Part of a small language model's weights: MLP 1344 tanh GELU.
MLP neurons of a small language model. Each row is named by its layer, matrix (up: input weights; down: output weights) and neuron, and shows model dimensions 144-335. Each number is 128 + 32 x the weight over its row's rms, rounded and kept within 0 to 255. Numbers have three digits each.
After each neuron's rows, "fires in" lists the words (lower case) most often at its 100 highest values on Wikipedia text that the model never trained on.

L10.up1238:074052077117157119168140096106146138106125131129127151107056151132094136166142137083140156124102122086119147091209094123090132151116151155147131062107137110094134091163153123176146145157094110132106063122119127114154134068072113130093136127092083187123121166150162116082095253141094060182108098127118126101196093106167131144129116125155135141154154187106102146135153129103067137193157113131165064131157127142110135127067119134164058116120138092190090146121138136129147158123122156091124088121108135111216100165091100132126115110098170127155180106119048074142097116153120117130
L10.down1238:114097129130170076096121188109130097119129112160146162131039115184100119175178121083125148127149114082080145108144160122061190152028151137079098130079142102080191168113155109131095154118115114142157171156147135093113120130108161141124141109084175146098149165066157081149141134081076054178136126102158102128124117165152108082125118000137089135186217124104096109104157119163126093085116135171162140120193091152125124129172133153171136151167183119091146112084129133117139185115120115132120131130122155114145152074145136093132109095134042113097156167141120115118115140080130130113
fires in: "he", "she", "to", "as"

L6.up964:132072084188082097124119110113135096105107134140138201093169074139139103090130164099157088087071093130125094157201087172109141083080043133092130092117109159096078127223174144088092112145148142168153175067163113098139136108171164124070186163126140085151145185036117143152107123132165100120165109181137152133088103152186204151137103120107147136135137086119140143124086105095111085149126120067129111142111105152115146132108138132148137148122100074126145145126139086119150147166084168175175099100059155097110129162092144081050155091145038160193106120102126110133154105130157168146
L6.down964:087184133078160145128096122154086164108142145098175172203165155150136213137113125109119135149135123101111167055048134205106129168086081079126110149149156075137122179136156131128152173163097087131122104131137145105108107174088126103096111145148141120076157165099146087136089113148116115134075099155167098109135150074107062123131158099058185161125099151155176136130152153071132153185136085194128134105148113135108126128132168156125144113119160091166142104032130129096122144151156102141072151156093148150118142116116112149195177112183098152151073110189131160121130090194095170149
fires in: "state", "governor", "star", "2025", "cola", "bellator"

L12.up183:124099111189127189115139087114123147132140142096151101149150149082153145105175111156080147143149092175104135106180198134142087129183095124142168081142135152090145114097163190120141135122088193075125096172163189170164115061156131177107105167141148038145139176093082097099116168118120142122091138146126123094163100113083125150115139110110188120182107141146158109120170106148131119119169123148102123110124092072050161107127155066103165097075120135125128100112118128140114130104119048132098138110113085082158099159100135147092120126092108145148088096115110113076118059084126115176
L12.down183:099133058149070118058123136167139151139139145141135071073165095133107148135159101107126199080133115108101142136143166126123124159138118133123208097188149096129119120140088170127088099125118116127152149096119164126145081133161168177192154106164141174089097118118134047112127149102107103188126125144091111134141156122100118108074179096095106141127088098125126155193137131079177086127149167162114109122141158093080146151135104121152138099125104121152186138115125122073196133099169109104127117122118127101073114129090184159085134083154162136109115111160107142080161128129123096177
fires in: "to"

L18.up939:100124126158111183077115121169095127092132162108124162133125079154174142095169144099142140141141129095200079105112135115190185150145185126114051130113124125110134185165160099132096147115070112166037109180098143130077141087090122110112108131103145087178130111120130134102140162138154171143125138178126192052150112093144109124164128098133073071207147114087082101100099110134118163070133140132132088139124113155142185106112147145107116159068092198121127111109137129085107164123062074138095123135109114187156172142088091143068091180124089111167167168136118096149208134107109122116
L18.down939:137153163060168071095148145115174143096130156189165188147089132167105091139111141168125208133120164160123139126099145158128155148124124130129117117124184128141084118099124172088139132178198122077056092126164116091096095153175122141106152122079138170121100120096113157074066118163129135135118178124129106110133132127144139165129101088140151142103155111123172157108179050165127102148139134114185136116190133120115109173139149137131188147202128136087140112144104140178111054131139120139127201132120112142051096097120110116146103141136155105147136144082141059169141116143094129158
fires in: "as", "television", "main"

L18.up507:119098119139200184171140169109158169111165124070105125090159192151094119137136118128117074163069143087159084133122117157114116209147133125107150116073088181133121112207150110090091111117118140130136113131144177161147187093075121156121149103150089126174160048135199153179089159159115123064134118173093143085033155155110140115113137051177178158140212149108087107173111171117135180110162116097116145117144137147123074182095107132175122255121128144096086124170123099022096140116106131129149076155158137104172123107135174150111104117083134144103152070214097137129163149157105120135
L18.down507:117119063136153100150152137095140181111143088123146129111128122113121131146175124101107093169115084092144050145079113163126120135139135088122142143101143164117206134147121109055126131110054121157171126130145120133102174148069171174089102117090122148121135127135170086149095166174131093090135155182044123130135144138125103123108111017141129114131255121125076140138103132144121178113135155153089187125094174102103136168077090051153102191152063156195111119115127099028148152118167123136122073143152163142135135093086115143138159106134091138198142121156096101091146138146146096139
fires in: "was", "be", "being", "is", "then"

L18.up1289:129067134130117200141139134144175138139114103060207108147144062114087115128152119091139123078198139135087084158114126172115166127165109138133128138127110158171124141132101121138125124079164080176132134157124127152035136156114092107154185092112105119162077122103100107108164123130091159126097144110216133106194182070094142074139120029114130177179132179117076108118066082098105134130086156103103135132105084116195180102091110126140100129094140123084118146143144109146097069120078125107132089142080108169112149154132105153120116120142175146177130128109079112102125130092125060103
L18.down1289:127138131096122147152161107126140093116166142112133111114114129136187097165100129102086145138155106129164056140059129138136140104136194083148111059083138146072089168169121103112116076111117083158132182092105143119142115083099132157168177178215151138119148116122070130130112121127189145146109167064129170102074063080126178132201149122105095117130074181202172169159178126107151068062149096123134107140129115159168124134129100118040104107072156158154136154141134113162081095145059091159184122120124139105091150082075163164183157184199105128115098090122150169188117089109129111142
fires in: "his", "the", "s", "her", "to"

L18.up55:129149117164157130131154113113193158138170148081160113091116217176131074113181105166089124099127142065102054183110137122143062171060170180098163121129120152102059154114135089091103201177110142128142099107078147169184074114137131067147133103147129126037170162136180098132111128108085145135145142142096136162132124139148070149097147141138155090132189128125147094156168165096109141095108159134145120104081154105120111109104142142136097102130151157094177126132108146093171086231124128153118108108142139130170100153159134140125100172140110153138144136110122138090155121084112124113
L18.down55:158094097135106078121151109167154130112196135136148104041084101132151168097177082204100092177110043105136100124128132161072141118129164137133160116122139122163143136158085109056099116107034089194125100072116187156140082156154108139074134153123147166078152146129146085111138167142110113134156133130117181154142138172142114128138183103131136098133185162151101166154135127163087160083126158088153186122155160128071119172083102113121109168148187164124182098071106128065167101147127084152129136138173100150125136062120059133122150202093154090141184136077140090108172080068072157175
fires in: "were", "had", "have", "are", "to", "is"

L20.up1043:165101083083092190072132153135085087145087111128075143116177144196142152164137130144084146145120174169143123132091107141129141095129058148135149119128113123137123100079159119207132157172117104138078138097143117122088168097111196133134098146155121144118149156155111169143102135153178134166200135108139158107131121123106138175148123110126114124122125159083088136111217163108093194094139073136157092125147140165110142138137156112112147166159118107123153104111170134102077171159139092128128124114151120132163120106137073114095135089165122155121106173189121064152156154123103093170
L20.down1043:142148145126096167130154134087121121160090131104075158080146083118076126146134175151123156143179125112152174130117183180167171095159129162101116156187166131157109195108138109152156167132131148132122178134154085216071153122163083125138131132150107143126189138162124174078067078154132160118167199139123145156133118135129135112099111079129161118118151120124176124073145152095138051119162171136114091104135174185119083061123095125133125120127131117107117109116134136183075157175067094191114111117107101128161080093122073107156100132116091123133068146163098099151125131118113111133
fires in: "a", "foreign"

L12.up80:064093096133097137176165134183085088175166114104181092154147159131080106142148112124132129105109114174128154177139117222121180083128087107144145158069101101169093077175126160141145182088152155096096111090100122142129113092152136121144136105155134085150101098131135175129152126133182112122092069142236134121112100141083163108119141120169090099113078098143119162107066119132075095079118126085139102122116175117112124135116092107133080103147137152152127114175139150132162133154169091126123124164160078179150127136096129092148107132082126168121143203095137122122091142095144127148
L12.down80:140125131168076155127118099159122117148179109137113113077113168175095096120123119107117085094091131149131185132158161146155162098173117077137150066173111137118134160118111063151136153061142173127112100054156159074126161088138110075183199101122120119133128117117095193142127129093175151131118157107152190082131143167149145135120148170082128091160105119221146109137108131113135161060132106100101108094135141108100123115112127127169062068166125127161090151038125162128148088108157136103125133143167113099210108104112046059136134105115178156161147156127139160191115139159128077163
fires in: "as", "with", "upon", "after", "in", "to"

L10.up598:142117127112104140199147103139127136203117108164147144150143246152143084153116145078162167121050142142121190189107144106129118084132152139160102143097147094109132119137173144097146117168141183101099164163139145074151123127156129066156130127172102071105135114086158147121158079190100153104139092154143089105170095131151113176106129081115146121073121174134125185143121116104118154133060098127101110167198116152086112109144162198158169138131091055072122143150114137166113156089126184145086132146132174102118114082125108101169114085107127143140113078154108144090127139140136068102
L10.down598:131146131171134140159172153118106123122114144091149104093129118166124178136128126135138099079098149122165113138137137129159148101152126134127159114083170089166116167139123147092146135095134098114078173119136119096106103125131084090091174113157144165132097125072149085170120184139102217138168105191102123222073135119161092125076134113164102119121083090159158134114183124123160127161136138111156125129119048101107177231120142113097077121161098162099168150069092119102109137100165107151140136139136165101090129135133096172146132089084136129120113079097116112079151137141109097105
fires in: "of", "throughout", "eastern", "central", "western", "tunisia"

L6.up1168:106145140202184096086133163124121192151122113139168107125115145189107132138186128106136123109088068102111142156164159115135124106100135143131073115112079134063114120122084139153086023149081128153117117172129132166156152139131134091127117152091171109126151095063069107139091095118103082165120094125124116131138132140127148124124174107148135081093100089120084143158086105189107191128140129082108129115122117091124167119146146185140133125084210084158219135159140092094139166140162137121132142120114141102155163108065141178124148070154154170160138085139080095175122137120120111192
L6.down1168:129102122174195088102163156121124171163102124168162135146093183164150168167255189055123089130097117099099067181103124172143142122122130153100116051109105109051173127097058142141091120137076130209109121131116099121122170084155115118082116150081125115128165115088016099164100151128144153132093187122093109169165150167152132171164160015125077108113144140107083093192152127184088158074130158088104092124114095115146150112115122143164120153151097128146167136127168198110126140117101153174142142107124108149140135074125130105170146096175151150121116101151081129157096098140074137120
fires in: "they", "these", "them", "this"

L6.up1235:098150140116139114133065108168071124117130144121091116122092127156133088089102132098131108133144111137078073138098208151141180077160137120124076124120110122084120146162097124127100179135110100176127154077113170138072111125153105119126186104125167132129040123130171146209135108125152144180172140130128105116099069143106172067129116153106177131180124076092119089129150090118138133105117115120128134078169120126091144103149149087175134140177213135125140086194095147137088142101150148153149132148112014130126142156116122099099128120076122133178186125130052148095116207162113197166
L6.down1235:123123108129120183107142165146103135167144146100187091134160097029094165153047109103113145174154128126101166135098173138127176117181168121180115139105092104168137146120197144185156136106061104088192091188154109131086147074101081120122076134084107125171133163070107106120077131136136148136129095087112161069154062133182137098120143069136162108080171152104155108088125165190113124169113144114140143142107099161141097121171122146141151127134116111131123138104147076132098114140152142118137129150135122141124126139120101174104110110122129110146099108066092122192111092096163086081
fires in: "minister", "party", "serve", "offers", "serving", "shopping"

L18.up1123:115129151085166128147135163148153147148177162114094076117168099150138126142113120133153099115095147157122045075133113193175113154155145117088199133139074164157102129137107128105089156115090102100104082105131130186139211120120106156117180098174095142071155096120165203110085111114110112087132137094112151165144133104063076085191148175130179112069226143134114142135106201107100186109150178130103122101132167182155140197128149108140127183151150166074088115203161085076131182148157147144129122172122086138126156186095103106131102189058130151151157175084136106060116162132105071111
L18.down1123:129091131139124095158164118098174125108124179141147068148088139202210110140142164118106148175115106084136111121143091167125145092148125119085141155199094101096167126104146090086145145128047159168126118129119146113083092069106180119114129155129091170129143098145094098104128117143125105122095151148066143089202193174133145116165173091193137100133255105138119120133152161093137144168119099196118193078116176193116142127067140099113092124187161141160124095138114121111175111116092146116145109106176206113154138106086115127139149133114116105156143125087092133072115206052138146133
fires in: "was", "been", "were", "has", "have", "s"

L18.up68:141118126061164127181109149128136137179078179135192124094130193081112149098135122062129100124124109159152094116132108184164125136152097113161152182172076106102151116080068129125099127160195131138139074102105178172133154097169135142149163131126185145136093095139197109140170186097102147104132072162166123078119072172063212193152130139102134131136081243104172101117149087119155027144085069103096127106117149096191073101111151099144167181154179160139130110107133132197137141064146109117167168075117127128088117115081116150162149098077126141166131140140149084106133179140133077152
L18.down68:124128126049126166120130160155140128122152179123099121129144162155139126142119122126120097117107187125073170095169131155156133110138070168171117125170113044189174212102137148108129164140124137116104079134108160153067126140145111137110113124052126132130097122063140165100067112128093108195130170142154114112122101174116118079161104121115137081200133179190177123129109118152138156123133109153169131150082137145180133096120083120153143141151101083077113228102163123163133060110102103114155162127128146160122155162145131139108181076136158176154126195129100091183123094180167095164
fires in: "south", "west", "north", "in", "east", "western"

L20.up809:066095107139134117112119109103161162129127158111118190093116178092171195155117114071164086105114151117130131139154170167108138089101154127100128128105143189099193145146172133146114114094103123173038118110106111208106059144076151146100127106104110093134129118180104121058013152128177123105120166129118111136147166195153101088145080138132186095135167151094107153108099123083112129165101179075104105122151103096133139096165103107101149100098079167104135126103103129147030167183119113141159131102096151112138101133088114176119194123087105152125161134143031108182083154083127159143
L20.down809:165053195161097096155102151127107148164186177139056150087132141171140131110147166173159100118103111135093114080167122115172093161152130123115135153103133140090139124136168127104134121164137140154092120136030173120126153096079139110089106129109100147126180097179123151117122141174163110107122165130147102155132158095118125076170092046158155132160177140126094142141151136071162152114110144159109200117108126208095156132174156173150061155188077182156114108089170086142126153106061127133147097095147154146101157092124149123101110159045142158179118155100142128129149152077101118099
fires in: "was", "were", "is", "wrote"

L20.up468:076156107121110115175092118186103152177085103094134153143155106065070088133142188176163147133152163135109128135190156174133121054140150199101107143119136139150164101050151088130112120129100107095127121150115117136103071086153176129182125089127098110140191193123125111143083137160097116148186103146056073084205191105174079147117102116134154171229113079125152101148191148098098131105146101057119109078159172175177137199167181111143117129184126146136082139169127080124108124123154118101131168116168125117135115111116112125119139108118123105112076132141114136136150149079142132129
L20.down468:177069179093144112107139158177093120176126169164100134142038090067126092105143151141151157168171152128070112181067121116151135142128123127118132157090099134191182117126148109069104109159144128172172172118131132110101127183085176125139123134155151111137102149108124120119091165101081112116134194146088112147125147117158168103174125167118154111153136111132121053106139187139115072152145130119106187134134151139111090166137147168118077114145130058132146116147117081132154102129136119136099079104064078136115164104122173084172175071156079097109066179117160180118154094123125163109
fires in: "a", "aid"

L6.up531:152157163174170165139048133143169172159185127106128187117111152097119077129173168118096127086120124104089123122125147098079136086128125148097092171080118165114158130144141162141139152071082153107094145087080129123107113084160115169077154115116082113136184151113120204175110129102094098135168125108091139104139141117098105058163143198127129072085118126052143097110127082116142076147218174108079101065127117104137140183102175118073133091084110148124155115146112123163111187096167082142162060145106095123169121081117125158112087097123140094136148065106085078136132173138128138082
L6.down531:124167196109104185105089137192110151153145132124155164148088135137161094138186131201171114132095125150107100119185105137086164095143123153115072142063166100144152109163132140137120135116094113125116133110106173160101113099125116125097134136138140082130171162129085186113125138093100100157161105101131115118188131145123101130150093140128151106116083163103146058088147098116092103133215175131081148093111127177064140148101174102149135128099076113125116152174104163147053173117133075078181071146106073157136090131085092176135103121154201093139151055107098122121155133144142167134
fires in: "which", "who", "what"

L18.up1246:143126096201127095138123152116127131149153204128090133170083193214125118132127148109155113119141202068187164135164115161094173063129082074165130175110146191091100121156150196130145051099165124128147136121123105138144129125137145177098113073186076121139147191163192161186094134196168147160128128094138142081124125155127188036188096129129107165128122132136144116092158138118116116086133083158130125133128102097104213157117119200105150186120127208151095079133138156151120117150103196145100186074128144123131115111130054075142126148118076095111119152062151134139073093135176135147
L18.down1246:126133155102118101131148203153152131125104132152139125068127128158154154107088161117070086188168075094166129170169180083127159157155130167115134118136147164106063119098117143158089141162139120147127142136157161154117114131164099162099145115090139145120117167102115170097148118208159134114121181081147111051125117158147084132155075115105085160108043148134149174159098130093050107111131131204120083108145142112153173111119143186139103054123170110152122131098109146171122150077187156151125103138152120179125172168152135106092113156159092154166176153113133186119134098131084152081
fires in: "as", "to", "missouri", "appointed", "kansas", "found"

L10.up1182:150146132104154154081097154183095107135165108149171123113113165143132123209063110127134086175095126139153088101178100096149135165099120136137115108131167096105123116145176097152224114107167138126106093115131125131118145120200110074140117082089102140140158159121159109069109134098093127153102146138140165109072124157144133105052089142135113150163085147126129163146189161081160111158075124147112079127162096138062108145131155139169152160182097085138144178101174155108160117089116090126173151131142129126085123133125119183107130147184181188137146126113147057097090079134088134064
L10.down1182:175107106094140133121125141144092140087140134186137089132083134117149201169081103123105141127117111135132147116184146148127091075106074132176111103194135091165098050122132046120149151105133198130120158092194131127150130067179111109086191104091114153146118106171077139115153148148077164123128078106143112128124141099152160066067110135037122074147168102122122100132151122144113101167179089072110123072146106146120143115130109171167098123188117113118168129067117131143112092067135130155105165182123176181138074084088116187123110084149123076107142149152159212166140149165113093133
fires in: "to", "after", "with", "list"

L6.up961:156145091167135125140100093170082127103120140103152102090120101194129129104145114150139131118155118127101217124138130143115154141112100108097088108080097161114163101088144124165108134151127136109146128103135164147095035132134113099119115074117183112216115180128047145135164144138126062139110134122108096124130056189121107073127142173165132051124130083155047117138119142115106144154186186130105167188136123120085129134081149019136114132084166180130151143150169112067090117108128104115118105180047107095150173125159134098135122092076137142140161104059102099172118119071141104166
L6.down961:094123255073128128116156175107112143149151114152096140136126157104136116161127125107129075101113155130094071116104112114152090087106155151150173137160171109128085151134141112125141082109128150140123116136167128097121169142107118160130133190150123154024147099112190091116101156094126173099114136112122129104129179123109117128095112069123149176134148139133154123079149109150141155110066098122147101113102178124153136116145123218143142132209090051118157108097118091180208139104130145118141137085157133115117100159122130138145152163190128106134099127193103124143116101144097100078
fires in: "these", "what", "his", "after", "while", "some"

L6.up870:151164140124094166115079138139102185076076092174132140134149229153187123119122156084170191113167186134187096068154139136153142141158094073121143119121060169076198149080163113124148125103147094168105108142116112134093144143142131145086099162158103111121172145109188142072087149092198143137040139130179128173097109125120134129085151133121100123230114108104124129102159118118104153114117120164105105099175121083149156142241157157120200105173155087120108092121106128139125145186130118163084175107165160159073151115121095093114071119133153102092099126151091082105113134167105075098
L6.down870:133105144114098094152116156129160124126096115128121164180147181169157085152176141123140122136165159087234105055123216165108149137068160059094113118127085166063133155134100107160138153095147168147117155148109117125105111135110125136143123129118105144074141116106086117088098172083167136144154147185115167118091176202151114128104167180110117109120163189107144138123136097102111105144135088114098122166117125085174102128119131107129157114088143110134111094103135112071136144075161152148142113153103112130048123151133081137098099174142089095115171134163120087172079144171067074115
fires in: "year", "years", "self", "day", "days", "months"

L6.up313:149104154107181160106140124110152072138165048104123088084139232079144106112126117066116082100119144101090133101083137160166142151132154143197123142134115160128084182111128139116116123053188099095166140076120152066159054169127093167119174118113107121175163111135121111123177126178097146129160101164143077095104079125088210125138145083142162169131092147144160079125104164150154108144134097142152106133112131122129098103081180070115108165141083085131178119121179124094130105104161150106154118093134104123107146151110119126152071139141146157142162075144087092078159153128141143160
L6.down313:179147165141171120104123138113115132094123117115141094099139190119102142112090122060092128110149211097097140112112076165173099102155112160132092110165086132126044237096116106104137120082215110100140137045106104069109096155143066175115143120108099118119151140129176100145126124144117134145166121188130140088070099136140182138171142054135130145128121142141143133143129128134117094121173157124056090120113130098166136087068196032141133132118102102079178113086122130084145109124120099107134125119139134109107142153109157097142134113155135142115150116097134077138073146123130103112
fires in: "south", "north", "county"

L18.up224:092131137192087116138155145118133160106177107146152066136143104131159144109129165104142120096141124158120147164175149170084144124096126140113120051081162125109123109140133097173180050081122135102177159114125165120143085119142132106138157124166139089088094130104116096114116082061129208117192138081116105082126116138117085137163171164184121113185073147098093084118154198072093085203125129103107140065087115122231163124167140147072116129140146104120146128147107123165140096094156127161133150096075139134111125143140051169159121121107160129151146112140100094068091136114117187147
L18.down224:096121078130128132135126132090162169083190117204131098105065160171168173177165093118151096160124101188139158083167126127113147127076164128114140076123113045104159137161110090159153136132102171161136172135157124099108126176121127104161141114085157144061114103097116081087111077140117141221177167105138147128199136136115186159151114128138102101139099140132061162175180118118096161198067128084135149111153166150169116115145129086095123128120088148124113088124155102115148099131167117098118168159112130134102050124091074176177096147097139187207158134136193105102105101079100147125
fires in: "by", "for", "as", "of", "and", "in"

L6.up1031:096083180107128143079166113133101131123215151133132107138178147092142129117111133120139154181153121159080165091138189146140162157110153093149138120091160155098117133144113102100101095141083090103138054147155150085151088121077089098163192112185142101146123163104142129050164132092110137144096114077134161084122157106150188095104137132082081116146134138130196075107141123120119128132132151107190127143123133110063112093061114100096094106204099125141146131089174144120126162117094146096095113143187125111057099153134087137127114141175115085115096094159103128159120126123127089103
L6.down1031:084119124106136170100114157187160154162125090114169119198072182128148073118127151091096168178109068143127123088149120123176105133118031172132182084123144142112098090152132126095111136096078081132134134037112150113085084107130079098141092124166096186174182170126122089117143142151115180149145159147167168157097082092177090115127121093139121125137146141128199132124084061137142157162151122200171062162113134146161095080136117150205168112159121072106058098143088153093121130125138164140083182130122154135080123163125076151135102146155156150136152089073152126153102142155166094081
fires in: "city", "country", "km", "town", "population", "people"

L18.up692:115166163095114146106120127089113091127161141126144148130149128156116111089111126159056092138098130136127120162137173153126162157174129151143138122096096084141125063148097084098204119087120198137147128078177106130142198140154160106131137162145169179137114154105123107192217154094110142160125127138175080150136147124080113122086158094130197178174161148163094113146185139145083107126072096080095173107119178152152103102125184135069138083140095123123088109138084135103111119146138090151129173090113152119130082125151162099183142147107118026143142102080164096098131118094115114111
L18.down692:143159108155172159113161152099161121121170160110123120110102103162157134168148136135113149165073125171117148132119156102167125132173195118202113114101126037151156164115108113155150161133163134118118093098152138119113172117143079142148140160184115129163108127114143088160174174118078215138162135125137116153058088114127142114074142127180082143136185126130180123136169180123141139115095137110095071098157117135189142126157123067080147153143139127101117111146148103128151079098167118103127095119141231140161088164140170110202120167092130127168152153096123163131149152136148091120
fires in: "in", "to", "of"

L10.up133:197165102089139092158184072145083172127198139156135183114169149089160158119175120165072140092085137136148087122152128095131149143163164151183093085114126131172173157179140104140157175147138166124139124060076166131162089139102111142129155121088183152061152171116078139171093138119138142107150134123127134129135133121113119103071091144121110121122124078136119111131095142104121171156212156086135106118121154144120155084153154116169146180118141132194084166142071143106152184145072109126191072142084093046084169094128022056206113124101131150168177123151130150144131121113130077151
L10.down133:163137097154128152163146127157088172192205141159121143094104172181088093153086137134131118094180104083135164146130095142077126130109112152115077075156142166165152152157135187169134121059150158166117173108117136126156115088171164137079151130120142151098092137116133133155168141095147047136169154173112110150116133147135132081142106080105198152119208150099086162141142068115126128115162145108042161126155105178188129129153130170138147116156103084140137108077154150094157192075135161115174096170166123140172169115099088135198098082139145154103088100177099076118165117130077118127
fires in: "that", "which", "what", "ticket"

L12.up1276:151131134165166083142131139125107104103099154154157197144094144085115130086057178148178053127095110103145142083117145097218150062143111127115182117138148079037140140074194077116144112131073083124104113184132120157136159129147134101139172146160212102141153133146132121144103155122140120165203163104165158080168086082139100183184142086150122132188115112098134123134141111112100181147104117118162126162100113146148172121117142111086087115129087117163187120195141098170091193165147109147152151173160120110143101134102096141108138128099115171130121131146083172100131098088088140119
L12.down1276:089106148184155123092149125149134124127166136137134129142096150140097123154104157114151123117176171122124072100159153084120107127137149097089115119134095113087152144110061065072107101108150134081107107138132135176176139109141157098111217119158150119154149099057106116109131178147128116189156115154133152112149077155102147099106145086173227165142169096145132137097132145087120167046122130092142114139074143123135141072075105087131124156187170142109126189108113074122123147111139149233130148136137101124177095143060091075173139119162095168174150132117093102117127103104093147092
fires in: "she", "sheffield", "indiana"

L12.up838:157148134149120085140101138155121143153111129044149124121108117134084097128100135116130154168120106130066148147168150129140078143075090144128125090186104081138127114099122183157093128136173124115158127186126139142150034098145089130165159052135139154091074150108106155151112134132146111114169162139174129132116114151119166121218155130202146075132113129079171128092147100159152039165079148175075112129106131104117085075116115149096140168112156154091095129111208127177118120173133116114095118124136108182112121088144085104113176160138182093138092148149133097081147116141101168127
L12.down838:118156095140155155162084182098150083106128122160104137151107120167179141113166108131142161160096139106130185078117156097149143166061074214135118141142149072194164163100067141114122093136135134134057094105150102101180161169127154085098125130137123128119160060157133124139095120086083108153151149050129130100134128112136169125157169093158153157142189124132108193143147139118149122129145123112120145130181140094169134100137157168148168136096083104102178095122101207094117142133098078116096120154105113131111154136176143121107115071067072139107115156108196157147155149140110182113
fires in: "of", "as", "from", "see", "asks"

L10.up477:182127088146173061048149084093156159174121165174101048125107139117120097103207148168095136114141194069126177088210133077105122110152143077098133119103055182077134089132128091157095133075161116100153131140116150133170113108075130171133173102121135116095126167147104132064137144116152126160125162090091146123100138126123110109171141129141088054170074115138154130134126147132176117119137073116097083173186119102124113147122135134099119103157141158149080116169131115183117119141072110147179152139121127133091156183146069165072122139119164095109161121149139118104167113129098120176
L10.down477:111118124168024077100159101141202087163148120099120084159070134121114074138186125114124142125142072100148113129137073102140112094143115186173148197133137156120133170147090121136088102113143103105175142094093158115140105142085155163155138107181088120144124121174150159091153171135122154150095126090104178169128135180095125155130143163127080161125038169115120143157126125127118164090163110146104181137103131127133128082116122128126075176127141116065113162081181170131100098128120122170101177151077188095191100100118077080127097121114117103103139111152111131139103110135069133114
fires in: "year", "years", "0", "season", "6"

L12.up581:102090194151109085113143123151123158199191089102166071073129079117122109162136184179141152092090187107091108165179098137159141127132121081145187159117082155145171152134084173122191092105143161161162066130142067143099123135075088111137099134094139135119142183111102146141142166126149147097149141105158131112156070129151114170171121146133095133111146155100124162177084119128075129147126165126126152142108157120104091134154118107135129096128165072160155095135060169133158159127159146054108065151108099110090084144078087180115167154112149126152122156150116126104196147135142108121
L12.down581:166137139129142140156120086154147097166126078086156146078153122106164197088120146121128110097109118132128101145095121112091159160158108198146168130129114123110115109119083118095191123132134115119135167091177165119076106105114069155094160167091165108091088164131123142158134100136138149118205127143172133102177117126134146181103100144142107112132150140139119070071058151211137119097102113081088133125082139077111129128135118096143103077085150111107147097077126145117211148206146124135134112076113101137144090154080066094133113120153098152142160036094152112131090095116159105123
fires in: "one", "grigorovich", "that", "each"

L18.up470:164167114114130177047096102090093181121142111120131131101164130139169078145144193153151121101162066170144099137170150152104125122051171137107141169120107156132111117118196108102150139175073138086131134127108146105121165142177174133188187141134116126108105129160154165096114104105148098122114140101116137157122129151128083173143101113082147120119111114150130096112107156102090113079182131103109166127137150118090134131078110124169160139095101133081188102159160106097147131112177084137110166117046054141218139143142083147105153106092133173090174112111134186123188089096155119149
L18.down470:134133121155055155103119145150132212102146103143137113090106065188131095109187184179096156145085104123106048095110167156125131113114143110098145187139141137130080086122119122108118129125111149074130197116129145107138104143185126119190203184160097133137049104102153106095089142121109168143144108086134119119127163161132118183093079113106094084146114163075122153169157162069096056110110114142145179162121135121106135102109112150161117051124108091138162099093051134106140120053169101089113171144106081140125129144109135110076135144157130170091148161113121123129160125066086113133
fires in: "to", "they", "not", "would", "also"

L10.up1250:125168124115140123144183100210105158151157091134124129067088114206151108188181115113061169146101167110126128141106129194138105142044133155123156124122119102126145143109092135118099074074092158170098065132186155151104139134116117106065154085103125116104087146081109128147102075133159162161168176129207120128173165135115089123122162090102095108098078136119164130087114075135131077145183146144090080178137077176106092068090168176087172154138181219121083128145148145168116100091160144117152090179173103113147155060146082141128103076149146134163143138131106160145155118155124104126
L10.down1250:171084045184154071120116167195090125172112125119156136100169125161141183107127131084057134156098128101108136117150130099096172160067115103101102057124179106196141126115113137096100126168042113166102167149095111148094147131165169125106135150144174067116163135123103062128120132145138113162133143155121131117149160140160094145146138000151105136139225132110110178138105158135088104143124150135139130103158120175116164129124116158198134103116110103132112121068123189125136134083100143141111132106099163099176099105097097163115136132135142067095161173132108161098112113159087107117
fires in: "who", "which", "his", "that"